MLP neurons of a small language model. Each row is named by its layer, matrix (gate and up: input weights) and neuron, and shows model dimensions 128-255. Each number is 500 + 25 x the weight over its row's rms, rounded and kept within 0 to 999. Numbers have three digits each. A neuron's up and down rows have the sign that makes its largest values positive.
A block is one neuron, or neurons of one layer that tend to fire together. Before each block is what it responds to, as a language model described it from the Wikipedia text at the highest values.

Responds to: Noun-ending word pieces
L7.gate114:504502489466498486502534511479505522488509529518543445498472517497511476493528453507482556527503508519482453534568500515439460442499557516507492469456476497488491513497516484503496478475496526485545487570505530519482473517470499538482496521493458531492468514534515538507528520491514517506536493492516526515502482495514491509546528492499506486500445439510494506485491475497489487510551
L7.up114:523481475497497526496522487546508491512497469477518475517500478526512519484535486540500503509480508571524521487552480498510457471496447487535508493491521504490526488516524487526493505498499439531498544532494508454540492504465550528490536484485479518504514496470483502462493490499525517551509480514532516508487495510474535489509480446496505467508467490521495577486532492467537548456477
L7.gate311:478485498502477524490539502506513457501513489509486511471492492506493502491501418509489485531530491536485446526510506496480494487502488483472495505495476498495487544511503497523477445518509491483519527546485487530465478526489494534454512483472524561505478460506531505545442543502501512437494492496480536462530470471524499502455520468521481504508493494446543475497452461496490501504541
L7.up311:494506505547506516509508484493505499508483535471537523503511541449493509484502513501498473539563447553471508465484490525524490493520490485516490509505459503515466504526526509497482496484479481524517508532440477518482505454463537585504524530503537521511473484487524478526504520502547547501531469474504526499524491525512453521518508488532510509502481483488533529499521500506557472455494
L7.gate367:500520460511480527473499498523508475483513466472459467553485483467535496509490513488490571527543455502523481525533506504518484475502540500486542485489510499488521511476498505501520490509454489505493545491494483522493491471475522513544547527463499530504522510520544502531530465534512540482463477485509526465474506486500487495499479463517511547509496495527539490482496476498524513507521
L7.up367:488563509520462496500522522515488497516482468508500530497464467460488515523447492529506532523551463510475518556563522510501526501512525491500530551520530492472492501500523514537516482535532523480493498509468459493510530471470492511509515532492512538523464521494468459461485464518503478505512465478452493470489485504489482458541496473476508540507460474493526504509459517531535490453494
L7.gate377:540511502476482487512508528515501483427497489492531504526508483478508506520469497521528468524520446495484515509476483502455501462472462525473552498464498499496479470534483520506541496489539493509524535531495546495468445532506530501489444470478457567501481477524528451483514514478521471516481468503508516497519479527536527482473498483487525473481498474503509502506516502512499520443543
L7.up377:525512485538471530562505509497463486500481519482483496494561496439501478512528529480508499491502465528505524495495505508510500522510444492481499500421510523495535539490501501490473493493534483490503487516508483488506479536528512472467466463461505547507531531508468466478534517493508530470479509458532527533501481511496472494543509505489513522516493515498490543484485450563541507486545
L7.gate391:494506504486489487493547494499503525525463493488475511456498491498543488487482469460468498557483491470512479496482518512483564435492507479533563522469465469530471536471508491484475529503504513509548501516483514493476494500483467540482489476493515546519485478472545493504515494494487527481522518489451498517461514465485521486525533511481510478516473474471541492519461489484507507515551
L7.up391:513512517541490510517529481500484493507496483486514531487490517468540456491457459501504486525532482523503489504508461528461540465463521481506537545516493503471498553504513547478504503529470514478518487525482478485488531482480511487501467486465496488535481502468543461474516479564485530500503513504505475497491509479484490505511557518497493542501499488492488499552467486562543504503503
L7.gate406:530515480508484465496539526496512562511498467530491554473478478516486510481507480489514519529500513518511465468481550502538465491504522474450543460467505505488498562506512517546479521486481520497518474532518526511451480508490538484511527521493510535492442507502516500523482459469467465490513488467513482469497516478483531456519501465508530490499494486502548490489517511531474540507544
L7.up406:495504503509518477494545465486496537510478528492526472496520512499505465573508534517479480501463482519490478487446498516481498487538446519505530487534476458511466493501526497453503518504503486488496487521517467483476542519557480503498489483470526487500492506455546488526461493515453561437482488491531516557508487490501490521477514506514515490490508485479475496558526539434503494520529
L7.gate500:463482483514457463486500507491501507514493481483533519510469494518515488474494494496518528515500483511557484456528510482506517435473521506467516493455482468471513516510531498494518515494456422510555472540513497476516498540461508517502536500526511541516505468471546510512484518522550504492487509467515504514469457505500508503493566452439513460509472500486493501500512497527479479478479
L7.up500:465502499496473464538539550454513507500507474499522512521481477445460475512522466488463488496515457512532439511489528461482482491502489495512510473511512500500556583540524521511486521509447536457570463509493510524490501535504501529500517522490522471490505482459525521470456507470515516497492485524548510511501469522485522497503490487510511496499482414501529530526512508490518497479477
L7.gate504:482502463488486482551526504517457508469501468489528490478492502485543488506505493509485463530524538525467516468476483515483490480492497503498526523489486505483517503504501501521512491491522533480524524538452492525443495453466476522482496513487518542496481441497567484514487509500459462499463480476510497472473471502515554501500529502520486491495439457516484463465463511513506540568551
L7.up504:487503545459500484561497527526475539521517549493487487533543505458499498536482526505498515538492491502510483466538467515490508460455501534534507547494482444508552527477509506510501510560470534510511543555465485484526487487500492517506498487513520500526494485469517455500508526497502481475458477467504508501497534523533520496522493470490475518515510484522509477496500483512528490498502

Responds to: Infobox field separators
L7.gate14:477497516531529529459543530484500503434551497484490478481516491452522487520462483499475491510526484537487496484508509558483508482527542515491542554477491538496490548512524502500438514536492515515477532521525525488513492523456473529451511477510529495514460443493517486497466495483512524470472498514522503486484497516515502505513548531476526522472504482513496520519547537507521464467525
L7.up14:509522517432525544486486463507489507509536523482463505458561516542459490501503536465469449498504530517533501471496501499518494455484520498516489528473435509535451473505496472547466502502485519516458502493481533475524527498496500472503510492504520513490510523531472512460509525500493495474432497490506492485486542466447530472507570502525469485510530510476512480488505526489500535509506
L7.gate25:500470534486504476495518525467497530510473483538462485528506499472516526473482513530452532549471548523498508516554535487478517478477490499499522478481506479494496505512536484508530445496501493500505521508488490484479503548475495501565463521518443497534486494487478482518506519525507481455478528474468487528492508472543489490487544518514524531531516506555507474489554524503503508458535
L7.up25:531516564527537486496481506475525519497496481508494520487490487520504534521473494524513481470527520511496508516501494477564488498479482489510514481522539536493507457486478482489446507548505473462496498520481527520506491530525508506478509485516465476474481458500491506498511518449478530508457542514529556527504473505535483466524521507506502486510496492515489454489516547514497494462464
L7.gate160:468527519489504477567535485504513483483485491527492525480532508558481544469483477449491491527502547513450527494484493532511519471495501462500527533492508508504465510478498494488527519556521522476473514523493554504518468511505481513524494478483517545425477502493459488512441468494491520505481482485488484475496512486484489481517544568492493477475513515513502524497492527517540503502487
L7.up160:485514500502482475479531491489549524480461504495516550494443489550506466483477470520501503505509493517492481486538531528571510487490483429512534518502560438477449499555525531510517463503510547543529480465514501480476519481500527505516502500546496471526457491506481506499475499508544551510521491509570500483461523494532484504493516502512500503499458550494496481520552479453512512523484
L7.gate302:507508541525513532489500502487492509489496506531512532475468508503465542496479539522497495535528476522454491534532533477508452491494519453483472521486531493529507481520551472516525494486501452500540536538520515516502483536482479509518465499505510487491522475486491483490472468494451481492491532482497526519506508480458555546461491508492476452505489513499527528479519488529513505441473
L7.up302:502522474481521514500501539534508525513536516479507503525547517499507495522494511463491533523498494521509513518491478505463500471496524510509465520468494517488508491474465508514495492530522538441471483490479490509514488493482550466463521518461487519495485509486471537563502499503527497463498519481449477529518507480432533522490507519498483510500540501544444480490512502506465494520508
L7.gate312:487552477508504545490500478480490500489518502502554470486506527472516528524460509519470487497473482508497557508507505477486517506502555471482508501508477504464511473481519461496503503482499493493495481519481521486517497496493491515519531471473477493508470479464507491497562493520503483468494538456499539507476481491469506530507571506486508520496485512482516488479512537540537532521524
L7.up312:512495492480525512470509503555486523500511524477528506463534493562494518486455450522519530507471500529526513479505460539489485505458516525510496521543496472480528513496518515522513527520497536519566499463500514515526531492486478511503494479472539459478534529479523450486491509478527533533458489484508525508526469522498515441472488532494491501497468534495491498533501479499541543483499
L7.gate549:523485488499503445493539494468499496509551498550491501480534510526511479489486453500490540546560492546517482466567493536473479510494536497508516483495531456507521490510526496494487483500487519536468496551499464491497504489536465475474523514480464500453489507459476485489505456540460504487469502457501515482480478484504486518478556529499544484499508537521493509483474482530532492498515
L7.up549:504524478492523502497456489554498511523581475484459502500523459498541497469463503500485534510525493519512523506501486511509494530508503513482499465484480535470474523514549484465484474522500489510479521522503453477527498527521487493484549494447564524480521459486504513494500487538458479537523485530440545489535497497460479484455563497513488513525504535513507463482494501546493499441507
L7.gate572:533507527475523483498511518528488487519492460471442477513526498522509478494495522530444539490500515510479465488518481546507493470499537474503495479513503539497524503523509504501482573458477497490472495542521520474524478486489485462525468492479494534478479523450499505498477476474547529508482468517503492504496504494472505509443485528528484464509482486506493473516527456500527548514518
L7.up572:492513511504499502484541486511482459505508490515479459491504486470529505516509473517518531542491490511448506488489494454505486455481495483511507517493485507528511482520485519481500554513465501547511468545507476502534473533503524477512517467510485494503515483470516460467485514480539476497505444499510501517439543503489481525466510514529492489504508518500476549531542497470469482505519
L7.gate619:531516555467535495529508511446496492495529501473475462427512512456495496474503469497521507513514483506536464488535449507496507485501516456525482516501494538472477488512536461525487508488473482471480542520514513476499501484484487506520496517477518495483514516500498496520493459525476479517477531477535511525474522516545514462500477491474530503528490503536515525545509503493518530487499
L7.up619:489480521470500548459515506501487518466500504533492506489462513462545534524517487517480504479509553451540469533497489537525504490542491505568474473509516466516509491507514475484434543496479494486491498468542478490547467489512434459521517469480492502512508508519527528486486485438507480526442520495517553502502485523526542535510443485555493481478489498513496489466468516477506496509495

Responds to: Mid-word pieces and separators
L5.gate5:513507510542507451514495480517498474526506478520471488520531466478484503495486509491511516497553496505519522519543516512490503510481543471511524490489537500505532491507536507482448516495481528493528470454437488464492481531488479507523484509499556482515477479458545518521448541542524475522520452509474482510491528469458515484497554490539490473486530522488512467443491503531501527520552
L5.up5:500510509501492512493500511488495488463501479506466551467482481517503493512474481539491478507492476522515499529464519484512492477559509451442511487470524495522461499546484469525488483524521516465506451496503520512493500493517556468526469480498465455445503524470538538509520563478487502508471546513520459522526505479476472491491506504515524500503491486513531479508519530477450518501521
L5.gate553:465488495503528471504473491487467534504494508478472480476485513537489493545510526497508551503485485531526516494510469486515522406480511525502508494511500499516486462519506480530504516491499530450523470498522507494508440506507506504557508518511522483513496490540511508506489516523471519499438464494501506476508550492474574519484497486507506532502478491526479488467546480513480528481556
L5.up553:503507476522464495487495466490471476522559498472480525499508509538480473491489490490505525478562510491486529508428505525500503506482514489468504508505551489497487490507493542513499440489523482511499492489480484483505486490458497497457499477476535528462426492528513522502505501500486527492486477478541529528507495478479512509496506507508482489487486528460509496479446483503466551507487

Responds to: Noun-ending word pieces
L6.gate20:532545506489502498497545541482483472481515522505512497461495515429542524500525484532475523550507483497465498482528516503499525520472496508507556515499485500497486501491515514514499490515477508516492501523486473494461476459503487514514506501496449495479518512485509497501524449541508483452492492473528507514430499501491532497512523514493500523500459482502573431505485514523539532526510
L6.up20:509509542466466480524510458500488543505519448527492493451479487471505492499505487486489479467530514483490498456538524552486525467473488559487536543544490457489496461528518499488492497507497529535525516500495486504505514479471520525486457526485508522510516482531489473517523543477470505520520494489519519473447518458477466535489498524492478460514473507505551462503518545530528516501483
L6.gate209:531519544492499523485501524510481470522497532476462469533475470486503540545513489450463490552543472510506495521499494525512470509495477514486552497474475504534536499495564504528511511505481465484512559514501520503551486478479533479513551528482478500528458548504510539497512480516505510471488492471476472508468515517430498491536526473499497479531520514551505476509494499470502491492477
L6.up209:483475533490491485524483488512482492490513504546514500493463503519491496478517462461450484496554510495545495475509512599485515515531519529513556535459498505470489439513491532536483473507499482497517569500472495502509499496499483505489520538499515506453475462460484550524547506520499529523511494530482453472470509518463504517524535506467547500537487491533514547512495505494510512488496
L6.gate364:445500513489495492515496506482524502479457517500474503474518509486504516523514480515476502506515491511492485483526496531479519481507459529537549484444499527491507506493507499507467553506487514495507468563506505499491498492515482466529487463512502503498481454510554485493487497516492517447487474482522467500462494456485452507464531474487504519495478436513505482544491501529512506542505
L6.up364:501503484492453471504590492463514534494508519484513484487517503495521533518529492493490502511510472517506511510513511497537497480476524510453561498493481458465505485506508473509496476459539528514555479523516477499498477536499499539492483523503476490496498491477494521491507502507513455502516500511526506511504446491506499483516565487452519502478453490501505476512496510520525522521522
L6.gate530:500502514520476512531544470487464539482501508516516495457500507530509500527489454473489493505534496494474524487507481490466528477493505495462537493536515486512509492478492488525454543493510497556541488515488484468498470494513462536512497472500479551504517495524514485521531491526514480466462532479467518472464510475456473516500476528498469505464461469482545514504463540516559496512539
L6.up530:484528525511473478475549582484482518479506511508508487533504522506449501525474453504483469511508476474493499514533531451457513471522516505530511484489509511484544523476522484496532475526509506500518483517551509503505546529470532472528512518500520558509494527511455496521475513475508517443503504451488500511490496511469485506499486465462486546476468479455529488511481480503500510470507

Responds to: Mid-word subword fragments
L7.gate8:498513492495482504474500496462535437505547517480513497520470494522465447498520506520526547491516536465493450478493488511519511478510466471463517500452516448482551495491528488521481503499500506474444529505520536498490515506488475522535542452470501496485513448480484535500465522517502502474489525459492498515531515483502526498540495482498487477568450510502518507485490504513506496539526
L7.up8:507484551499517496492501481478496493507518488484523437471482504504534494542512464520474509464481477529465478491541452537494486450513522478510537524538516502524527481520504480508503491516456511532518498515531489520494497498547496492502474493484496444525480507494490474543552512483531533539520470485500460452489465534504496506518477521521517516478471519473496480500523512499490485509492
L7.gate103:508507479478471506507506467516497457482513511521504484483498478523514582549492526538477523507519517486485453542519508555456505497494459508480523492487491504454482534512525482547509505518484488484520506498491503486534495514503511530511532440471546521492493505517512532489451513480531533497529492493482487479480470488493487538514522516511490495521473468527506510500469499519493543489538
L7.up103:515527519470484546478521507502521531499509577539496494490484507549501512508542484510534519524451468519435441447534519467434481507495489509524548506530464518497498474498517470499554545514490504521524462519491476479522507483487517482519477463499505526486477472480466528470498499490506530496506487495527510517503503445503468521514523502501521516499527476463536519520493531490494501520463
L7.gate214:489514492509511481541499487508507533501527542483512512541472437483475536536527502540531526544504445488475476521507517546499521538487510482503536507473500424491495502520509485497513491562501473456494471507486515502499529510459478502563555484524526503470470510488500509534492508469533478497485534493499479486505471484523488534523555504547501534510480462510532465468515538534489490491486
L7.up214:517501500477451487490500523478499489522521512520501530462494509489479524568547521509496495513517482481509528489492494508503495439493514533435501462484502512537481465507502504542455493500518533492528492502492504526466534541488465487512475476537504498479563487494520485529503505474490499492511488515494493485470491463535500515531489501498508516531491501482504519522528511509470507503538
L7.gate275:486518539476479523495503500454563491482489516512528485511491521498496521527525496548525532474533472487489519517480504546494538457505482486504535526488519535500502456487486503542524516497458496540506513526527440474561479517503505501496513448511518514526509483502507477434446516516503520507505535499429493524473517461484523500541496482488510532524485507531515505519502508460482472473508
L7.up275:535483559493458535494504486501529527504505492488491537491554503458552507462540505509528535513449454479512532479520490531507508478481506516472521486454532465446484519484509472532506512505487432483586518498491530522543487518486526502528486508510510442526491475503503513483534461515504504472526510522497472523465479476477562519494484478477520494516500494481503472479490489462536484459508
L7.gate349:481532500485492463486548475517509499498495518559496474498515490508486536485489461517465458566531507487478477516559465492484545461524495489501543528492464517472499482488474478505475505496476539486498520520529514505485494517511528494546498493508504515519507455528499470479476475495484509501497491480482500491518505492526453511483517501487512500543453496519523486444489483489531463503505
L7.up349:467515502485503559472538499501525504497459568527538502498473480472492489467449497550488468571480542482489485481456478443469488495496515505481495496518536497522543497487518504492501516510486502478529455518525531478429506511514527515495490459480512507452514477479499546541504481479537536456496541480518466508510475505510498481471487453510478538475479473471505507489467502516500447516483
L7.gate392:458500503503497539457540496539496473514496497465508443505533485508520437552533502507490528525523466502489482460537508483509540479490479511497558493482508500474524480484533490504464557529467556453503497536490502486529502489471518504520503513499518516489485499517468531544530491478499519493457467531484474539478533438462508454525510486488515494537476506502494494499534531499491477509492
L7.up392:462497477491495516460533495500499489503512487533488497525516501524450467511516546555519504501505492512489462516520499485517478522480499514489518551466523493459495538471512550468464539504553504471535490499490456477500540546484505506513489465501521489531484492522481554510522485489509465523510507503538426525503486457467521470486534445515512535500474522500509511471520499499504469484517
L7.gate466:546517466492513467496548488494486443448539460516504483487498479550516488506545500486485495511508531520495495495527484508463503508465467524503505495483532510525450456475468497463507513524513490519501477546487507475482516489494488511488473487526539517494474502459488540547499469491491535493454483526496518543505506500522501491466508555552511492526467496516496534487489445513489533520490
L7.up466:487507501515469512486499508528512499521508505490513502478460476516537528493481530465525505523517462462546470524476497485527514458512442534477507480485502532490465505507517498489491552514503486475576481496489503489523475504512542493507495452522501485495503555515491493461540460489556465505503494511514487530528462512446493478510475490436517480512495531477471542471504518516516497516486
L7.gate614:501495535503494485492534498478479468526510497521499500501515518506469515543513487539491479484520480462475471491523498531467511528473534532505550504444534488501489466484507474553468509525494492472529526557504491515535467526468528530533491487493500479499462490482461489545518432497519454521523573515531499537470501483529451434509515493516491523496497488481506466482483509500505482484510
L7.up614:496537502457491502496475499447525472485509496512467448480484477495496518506507537502508483491503501463501459478466485509446478519511501545502502532507512543533504500503444467485537478528503506493464535433483500496515483504508480440507475458490507496480525507476483557555490529512424500514485513531498457525502472471502471516507495479470510502543528567502496543475504521507474501538489

Responds to: Mid-word verb stems
L6.gate35:492545497457507502455505528520475495529531487494508528491489453527510522512500469509534496527558451474468437524487480492463521493510481480493569496453487503477519501534516469516514500493503505459516528523510489493483451527455460527505482491522454544466517527516506533526471493529526478487473549557488471539493508513520489496564503468470498538533481501497493545476454492511523496524489
L6.up35:506496530521481525486529510531491480508489487491487506459450471516480488543493506511483458495491485518494512513506497499494553534550507524484482464512518512519499501510512524478522540521484480490518554509499479477509493517495548528496528449500485510495553485489528476527499465517489509498445497527427508511493486517501486489483555535517509487482503525524492498487511447458507510479494
L6.gate76:490532546475458499527532484487494513513521523472531501487501512513532521496518479546494502524481502504443491504530476525472532515496478516506508494504449491474474522505507481513520477487512504541519445567483487521465482532474527570525493489475486510473523537461502492526500506493513487521547488527514526469472483495504479477497494570506533466495473479482510495445504457533539536477505
L6.up76:513515527481499542508524478505462466563480519469478492506464525522456517488535523530490510546500513501484538501458456520506480505491502484529507509505512511482487515507468480502518494495512492491534491520502506509467543502514510496494472501512471466483445496514466501497505487465504468486524520557472497491476484515524511526461505475458546505505488529490502520474497543487450486463521
L6.gate120:557492507506512513512492508522493529513524509552457520475512470477513525518468504513495513519541528446501455511515452489487513474494489524514506501507471511496477499483539484531479497506472518475488499512479522496484507491458452548507486511491504494485508494531493477502503539513501474493471506532522485472505538476494476429556532475499480529488491488553457523486506550485497514506501
L6.up120:523473523529506549524506505480492494486494543485455497506461494474501482534495484512485502498517517510475526485490512506503469474524512558467497507471571499528497478473505467509486531482493481496527555486471510506496489503479505504538482544476484520476527514520486535550503515531526520466478499498489487525491473526521509486477473445494518506499559507507497489476501518485464512476538
L6.gate623:486510508526508496508537559502470526475498506537514485500524505481471516518497518499509498476541479522477539515509452522475513465523472446543514522485499509489465516479514499473525486483465519480521545532505509507492501490492502543489451512487474517475546480462491496532466471516569535512515515500547480486521484497482477460483512515485491504494503482526490496496478462479575543506536
L6.up623:504478512530511486542486486485481445516458476488489504533506496491449486506505509491551499514478444539492475546503498464497471477523523511521519506493515507484490486488523535497503454510469559447504508541501507498478511545505548517520502474506481489524502484466520511516539478503508501492527457518551461472489514532552516492501447519494518521541498524483514515496492496511442488521517

Responds to: Word-final suffix pieces
L5.gate24:509509516470499539481537512478499456495509505489479514478483493496480515536488459497467508506504497508461481509574491524487499517496511532508502518463521508479491532473521469549481493524494483523498527526499488503477540490483505547544523519528457503530514470485465479523471476514484482459495488488497532494471504491540468523515492466492481500463476506544498466488526491541534530530549
L5.up24:566504543496509492491526529505501501498554495463460484518471508510519455506447480481506536525505496492488531509509567479510491502548500489485516522476485510480461507507501507460475507507461523488509510527456499515513478502469515533500505513553454498494478457498494530513491517509489509475509505503499532469507547494536487442540502460536535498468492492480480482490485482488508504502488
L5.gate191:479546534497573505483485528531483514520514526525455508528515473490496526507484491479483501538475525511456501540537497484484508515517478483503486471486520476483493477498490496509484514502536514495457453491484494530462464496543491506484513471502510491485458515523492509512519471512512520451546452486507502490495536472500498504498517491505495482514530444470506455488497499520475479507487
L5.up191:486451498505403501539549484475510507520507498482534501506500513478531504540534486514497490478494468494472493447506492484493523480515517531446505508491509501508483518539498483452494479482487478485569505513483472521515520551480525536478499524471495523495494483505509508504472512498476481542491504525499538499485491550519507481504517499464480479504507494497439478496527497470541534502514